python train.py --d_model=256 --n_head=8 --d_mlp=704 --norm_place="pre" --attn_scale=0.177 --bias="none" --train_tokens=265100000
MLP neurons of a small language model. Each row is named by its layer, matrix (down: output weights) and neuron, and shows model dimensions 176-239. Each number is 50 + 12 x the weight over its row's rms, rounded and kept within 0 to 99. A neuron's up and down rows have the sign that makes its largest values positive.
After each neuron's rows, "fires before" lists the tokens most often just after its 100 highest values on Wikipedia text that the model never trained on.

L4.down137:59 47 28 40 59 56 57 43 54 53 58 36 53 46 55 39 61 51 72 64 49 35 68 48 43 42 31 66 55 27 60 09 68 62 42 65 57 43 55 67 50 42 62 55 35 64 55 71 64 45 58 50 41 58 66 35 50 66 46 41 59 54 30 43
fires before: " ", "0", "2", " amount", " %"

L5.down294:45 24 40 42 53 47 66 36 54 67 50 53 53 51 58 50 51 56 58 52 62 70 43 44 27 43 53 46 46 34 33 91 43 70 51 33 51 45 55 52 48 46 31 51 51 40 40 42 31 53 42 33 44 44 56 51 49 40 30 60 46 47 47 51
fires before: "1", "2", "4", "3", "5", "8"

L3.down175:61 49 63 60 53 28 57 42 40 57 47 56 58 44 61 34 39 48 32 68 40 38 42 40 55 59 21 43 71 53 41 64 44 56 35 43 46 51 68 69 43 38 51 46 38 57 49 74 45 39 48 63 28 45 63 52 48 26 54 74 49 60 53 51
fires before: "1", "2", "3", "6", "0", "4"

L7.down619:68 46 36 28 57 53 52 29 34 49 40 69 38 37 58 58 46 36 39 50 75 52 54 41 54 47 38 61 59 26 38 57 42 52 56 50 54 53 59 53 54 54 31 61 45 43 37 58 63 28 43 63 52 41 54 64 50 57 46 52 45 36 36 56
fires before: "8", "7", "9", "1"

L9.down191:49 54 57 53 71 70 34 70 37 59 67 69 40 62 61 52 77 52 40 61 47 55 44 64 45 35 46 53 34 55 42 74 50 35 16 47 34 41 74 30 51 45 79 58 37 55 44 53 31 42 63 45 50 50 30 29 46 39 56 25 50 56 31 71
fires before: "2", "1", "3", "7", "5", "6"

L7.down703:57 62 28 46 86 36 58 48 60 68 54 62 52 76 64 56 59 65 33 50 70 52 69 68 71 26 54 60 56 60 57 57 51 31 57 59 47 56 64 58 64 48 51 52 53 39 22 53 48 42 51 55 47 35 53 49 47 50 54 48 56 43 47 66
fires before: " |", ".", "2"

L9.down222:66 53 46 59 42 44 59 47 49 47 71 56 48 24 42 37 57 58 32 57 53 57 77 71 59 46 58 35 40 76 47 45 40 62 49 46 53 54 69 44 53 61 47 48 68 36 62 71 63 47 49 35 51 54 68 77 71 55 64 59 40 53 46 62
fires before: "0", ",", "s", " |"

L5.down212:62 64 66 49 47 56 50 47 52 52 42 73 64 50 63 65 32 38 45 61 45 48 56 50 39 61 41 13 45 54 38 60 58 45 47 46 33 40 57 57 41 18 35 41 50 27 28 52 43 56 51 78 47 58 51 52 73 42 54 54 43 44 63 63
fires before: "1", "2", "9", "7", "8"

L3.down520:72 25 46 41 58 51 43 49 24 47 41 30 51 35 57 54 52 69 65 73 28 47 41 60 40 52 47 49 50 46 48 49 56 59 55 65 59 56 61 46 43 60 56 69 52 60 44 50 50 50 50 77 40 62 57 36 43 60 50 55 53 55 23 63
fires before: "1", "2", "8"

L3.down637:59 78 28 37 68 54 40 32 50 52 48 57 58 43 55 53 48 44 37 52 65 51 46 67 48 54 45 50 71 68 41 34 60 43 46 41 44 54 68 43 42 39 54 51 49 17 48 53 48 54 31 42 66 42 44 64 28 53 52 68 52 29 52 36
fires before: " |", " is", " was", "==\n"

L5.down595:40 34 53 60 60 49 58 54 27 64 47 63 43 30 43 43 41 33 46 56 46 54 43 60 47 60 37 63 54 44 34 57 56 51 25 48 48 45 46 45 51 33 44 49 63 68 58 63 35 52 45 35 49 50 35 57 54 54 52 70 31 63 39 49
fires before: "1", "2", "3", "8", "4", "0"

L5.down218:50 62 68 44 67 64 65 61 58 55 38 44 58 51 34 47 44 51 45 59 57 74 28 52 52 60 56 41 63 54 12 47 47 51 45 54 62 30 60 68 54 44 58 48 39 56 29 42 56 37 52 59 58 29 36 53 60 53 64 47 31 40 48 60
fires before: "2", ".", "4", "0", "6", "5"

L4.down337:74 50 21 37 45 74 39 45 29 58 56 53 53 53 57 34 64 56 61 58 61 34 40 48 41 37 47 52 59 51 50 68 56 45 39 63 67 48 44 59 54 60 52 43 51 54 44 55 30 54 63 65 75 47 53 56 42 62 38 42 55 41 43 58
fires before: "0", "1", "9", "2"

L6.down125:45 51 49 39 52 43 48 31 40 36 42 43 39 23 50 66 51 27 45 46 57 40 63 48 54 36 55 46 35 12 44 33 15 57 39 68 41 53 25 51 44 58 27 29 53 36 52 55 52 50 50 63 39 46 23 52 56 50 63 64 48 62 46 46
fires before: " |", ";", "–", ".", "6", "0"

L7.down682:53 53 52 61 50 54 44 47 55 69 39 50 37 29 77 66 38 27 30 59 46 37 30 44 38 50 37 70 70 34 54 67 49 36 44 43 48 46 84 61 57 51 48 67 59 42 56 67 53 55 40 53 48 54 41 59 39 55 45 41 54 78 54 56
fires before: "1", "2", "7", "3", "5"

L9.down109:68 54 43 37 54 44 28 44 71 50 32 70 51 55 57 42 55 65 59 45 32 54 49 40 50 52 50 66 56 54 34 64 58 53 71 47 63 47 36 53 66 45 65 44 83 48 45 59 61 59 57 56 74 42 62 28 49 35 45 18 38 56 62 66
fires before: "8", ".", " |", "al", "–", "7"

L9.down613:52 58 47 56 44 39 44 46 32 51 54 30 44 47 42 51 62 28 43 37 44 44 59 52 55 32 52 69 63 43 33 53 55 47 72 52 13 40 67 61 82 55 41 50 52 53 36 47 53 55 66 63 56 45 48 61 41 57 18 54 47 43 35 70
fires before: "0", "9", "3", "4", "8"

L9.down62:61 48 37 45 52 34 40 45 39 51 43 72 41 51 52 66 30 64 52 36 61 38 68 60 44 28 47 61 50 55 58 59 51 31 42 50 47 58 38 34 54 75 26 50 34 53 18 61 32 50 31 54 37 39 59 46 42 44 66 46 56 30 49 55
fires before: "9", "8"

L3.down563:49 39 60 37 47 29 62 44 49 74 42 52 42 39 60 68 46 27 46 42 59 64 53 44 49 49 36 67 35 53 48 49 61 63 64 39 65 41 64 60 47 53 48 60 57 28 49 43 30 47 55 50 34 51 27 71 43 44 55 65 39 46 28 47
fires before: " ", "0", "1", " |", "2", "3"

L4.down501:65 22 53 64 44 40 47 59 44 42 50 42 56 41 55 43 52 57 55 37 51 36 54 61 53 49 56 54 47 43 48 38 48 48 43 54 44 42 51 61 15 66 44 85 50 29 36 45 47 61 36 61 39 55 34 38 42 49 73 41 39 45 59 65
fires before: "1", "0", "2"

L9.down77:51 59 33 52 54 30 41 28 55 32 50 55 41 34 42 50 41 60 31 58 28 43 61 62 41 62 65 66 51 46 56 47 38 42 82 56 50 36 53 37 72 59 36 43 71 48 47 62 54 41 41 64 29 82 49 59 50 46 54 65 49 42 53 44
fires before: "0", "R"

L7.down568:63 46 27 45 41 33 61 50 60 47 46 52 53 77 58 20 66 52 31 55 56 51 61 37 55 40 36 49 45 42 49 47 50 51 37 36 63 62 53 45 36 43 49 51 50 31 45 60 47 35 50 55 57 38 46 37 55 41 62 50 62 42 69 62
fires before: " |", " ("

L9.down520:46 43 41 63 49 48 42 32 68 44 60 39 50 46 45 55 36 44 53 63 44 39 54 39 34 30 46 39 46 56 47 69 45 40 66 45 44 53 53 34 66 53 39 55 58 79 49 52 34 59 54 57 52 45 58 68 58 39 47 57 29 34 37 76
fires before: "9", "0", "8"

L6.down552:39 45 48 34 67 44 59 25 64 63 67 55 60 68 52 38 41 44 55 44 73 68 30 51 58 58 65 54 65 37 49 50 33 61 34 70 41 40 63 54 53 48 53 52 55 39 49 68 39 38 25 50 68 39 75 54 32 48 71 50 38 43 48 51
fires before: "1", "0", "8", "9", "6"

L9.down286:56 44 52 41 71 55 65 61 57 59 63 39 42 51 50 26 53 59 50 47 52 55 29 57 41 46 71 46 70 51 36 77 57 36 53 39 44 61 68 51 59 35 37 55 55 41 62 66 34 59 46 50 34 71 45 43 59 30 22 65 39 54 57 64
fires before: "1", "2", "0", "9", "3"

L9.down252:50 62 56 51 65 69 56 53 60 50 71 42 47 38 46 48 72 50 41 50 72 48 33 44 46 33 61 32 62 50 53 68 43 57 36 50 28 55 59 39 48 61 63 36 49 45 72 46 41 33 54 65 69 31 65 34 41 61 55 52 46 47 62 58
fires before: "0", "2", "5", "3", "7", "1"

L6.down604:49 28 52 45 63 64 44 74 52 64 47 29 52 65 62 41 41 40 42 60 51 45 51 81 65 38 57 53 37 56 48 85 34 56 59 50 44 61 54 58 44 42 49 51 24 60 61 35 42 66 57 71 33 51 48 35 49 45 75 34 53 31 50 49
fires before: " |", " |\n", ",", "–", ".", "3"

L5.down600:49 56 43 58 69 59 46 64 55 53 37 44 51 44 52 43 35 59 35 69 47 50 36 89 51 46 44 29 41 40 86 40 44 50 43 49 39 71 67 50 31 44 59 60 55 71 49 41 45 49 60 52 43 51 52 64 59 47 42 47 66 65 48 30
fires before: "0", "9", "1", "7", "4", "8"

L5.down377:61 46 58 39 47 51 41 34 38 49 57 62 38 33 65 58 50 50 61 29 58 59 55 58 52 44 56 47 38 45 24 72 51 47 15 44 45 53 29 33 57 26 63 55 51 66 49 60 38 34 54 30 51 43 44 63 48 64 70 64 51 52 59 62
fires before: "1", "2", "7", "3"

L3.down8:61 47 79 41 53 57 42 43 47 88 54 58 36 56 62 58 44 47 50 55 61 83 64 49 62 42 48 49 64 41 57 28 44 45 43 52 52 41 53 57 26 25 50 51 46 32 59 53 51 54 46 53 63 38 54 72 44 70 46 47 64 60 42 38
fires before: "0", "8", "7", "1", "9"

L9.down648:59 31 45 65 73 53 66 39 25 75 56 50 43 53 43 54 38 60 49 43 52 54 47 44 73 65 60 72 55 62 64 44 42 50 38 60 57 38 33 50 37 47 62 61 64 39 52 46 51 48 60 41 67 48 35 54 58 62 65 40 28 52 40 55
fires before: "0", "1", "5", "2"

L5.down601:57 41 48 57 47 49 54 52 62 52 42 41 47 61 64 55 37 49 32 64 47 31 41 29 63 47 64 54 53 49 41 51 45 65 67 54 57 65 42 53 51 42 63 50 51 63 26 45 43 62 64 51 39 40 62 30 50 62 59 42 43 56 49 70
fires before: " ", " |", "–", " Ste", "."

L9.down431:48 33 42 49 50 29 55 43 40 65 49 57 54 57 28 60 52 49 40 72 43 75 35 65 63 68 46 56 48 72 53 60 59 63 28 55 46 56 54 41 48 49 48 47 51 70 37 53 40 45 60 51 30 37 46 46 46 52 73 31 31 59 37 50
fires before: "2", "9", "7", "5", "8", "4"

L6.down367:53 54 34 38 66 13 57 56 37 52 48 39 61 63 50 55 45 65 52 45 31 43 27 42 51 50 45 56 24 26 46 62 48 48 55 43 63 58 38 38 46 57 57 50 48 42 52 62 62 48 28 59 50 51 57 42 54 42 48 65 52 51 36 51
fires before: "1", "2", "8", "9", "0", "3"

L9.down291:44 57 38 43 46 49 45 41 41 64 52 41 33 48 51 49 46 33 50 64 65 72 60 70 56 60 53 57 55 37 49 74 41 33 61 68 24 64 44 38 42 45 48 22 45 44 60 29 59 49 54 59 62 49 69 63 39 49 76 47 43 53 62 60
fires before: "9", "0", "2"

L5.down627:40 45 42 48 57 39 48 54 59 58 48 50 26 29 42 52 45 25 35 60 41 62 28 67 34 38 75 50 54 63 40 68 46 54 38 55 37 61 57 32 70 64 49 52 47 44 47 62 43 36 46 52 43 44 44 45 53 67 72 58 46 32 30 46
fires before: "9", "8", "0", "7", " (", "2"

L5.down275:71 34 38 55 42 75 69 55 45 45 31 68 59 61 57 45 46 52 26 53 33 59 55 35 51 51 44 42 43 53 32 63 42 69 68 68 78 50 46 64 44 17 41 49 26 49 54 56 48 65 61 42 65 59 54 50 60 41 68 52 43 53 46 51
fires before: " ", " |", ".", "0", ";"

L9.down649:72 49 67 53 57 80 34 52 46 59 56 82 58 53 68 57 52 51 38 51 44 57 45 74 29 52 18 48 38 45 78 49 63 51 28 49 46 33 54 41 39 26 61 49 63 52 58 45 60 40 56 58 57 48 53 42 64 56 52 48 57 53 46 49
fires before: "0", "2", "1", "4", "7", "3"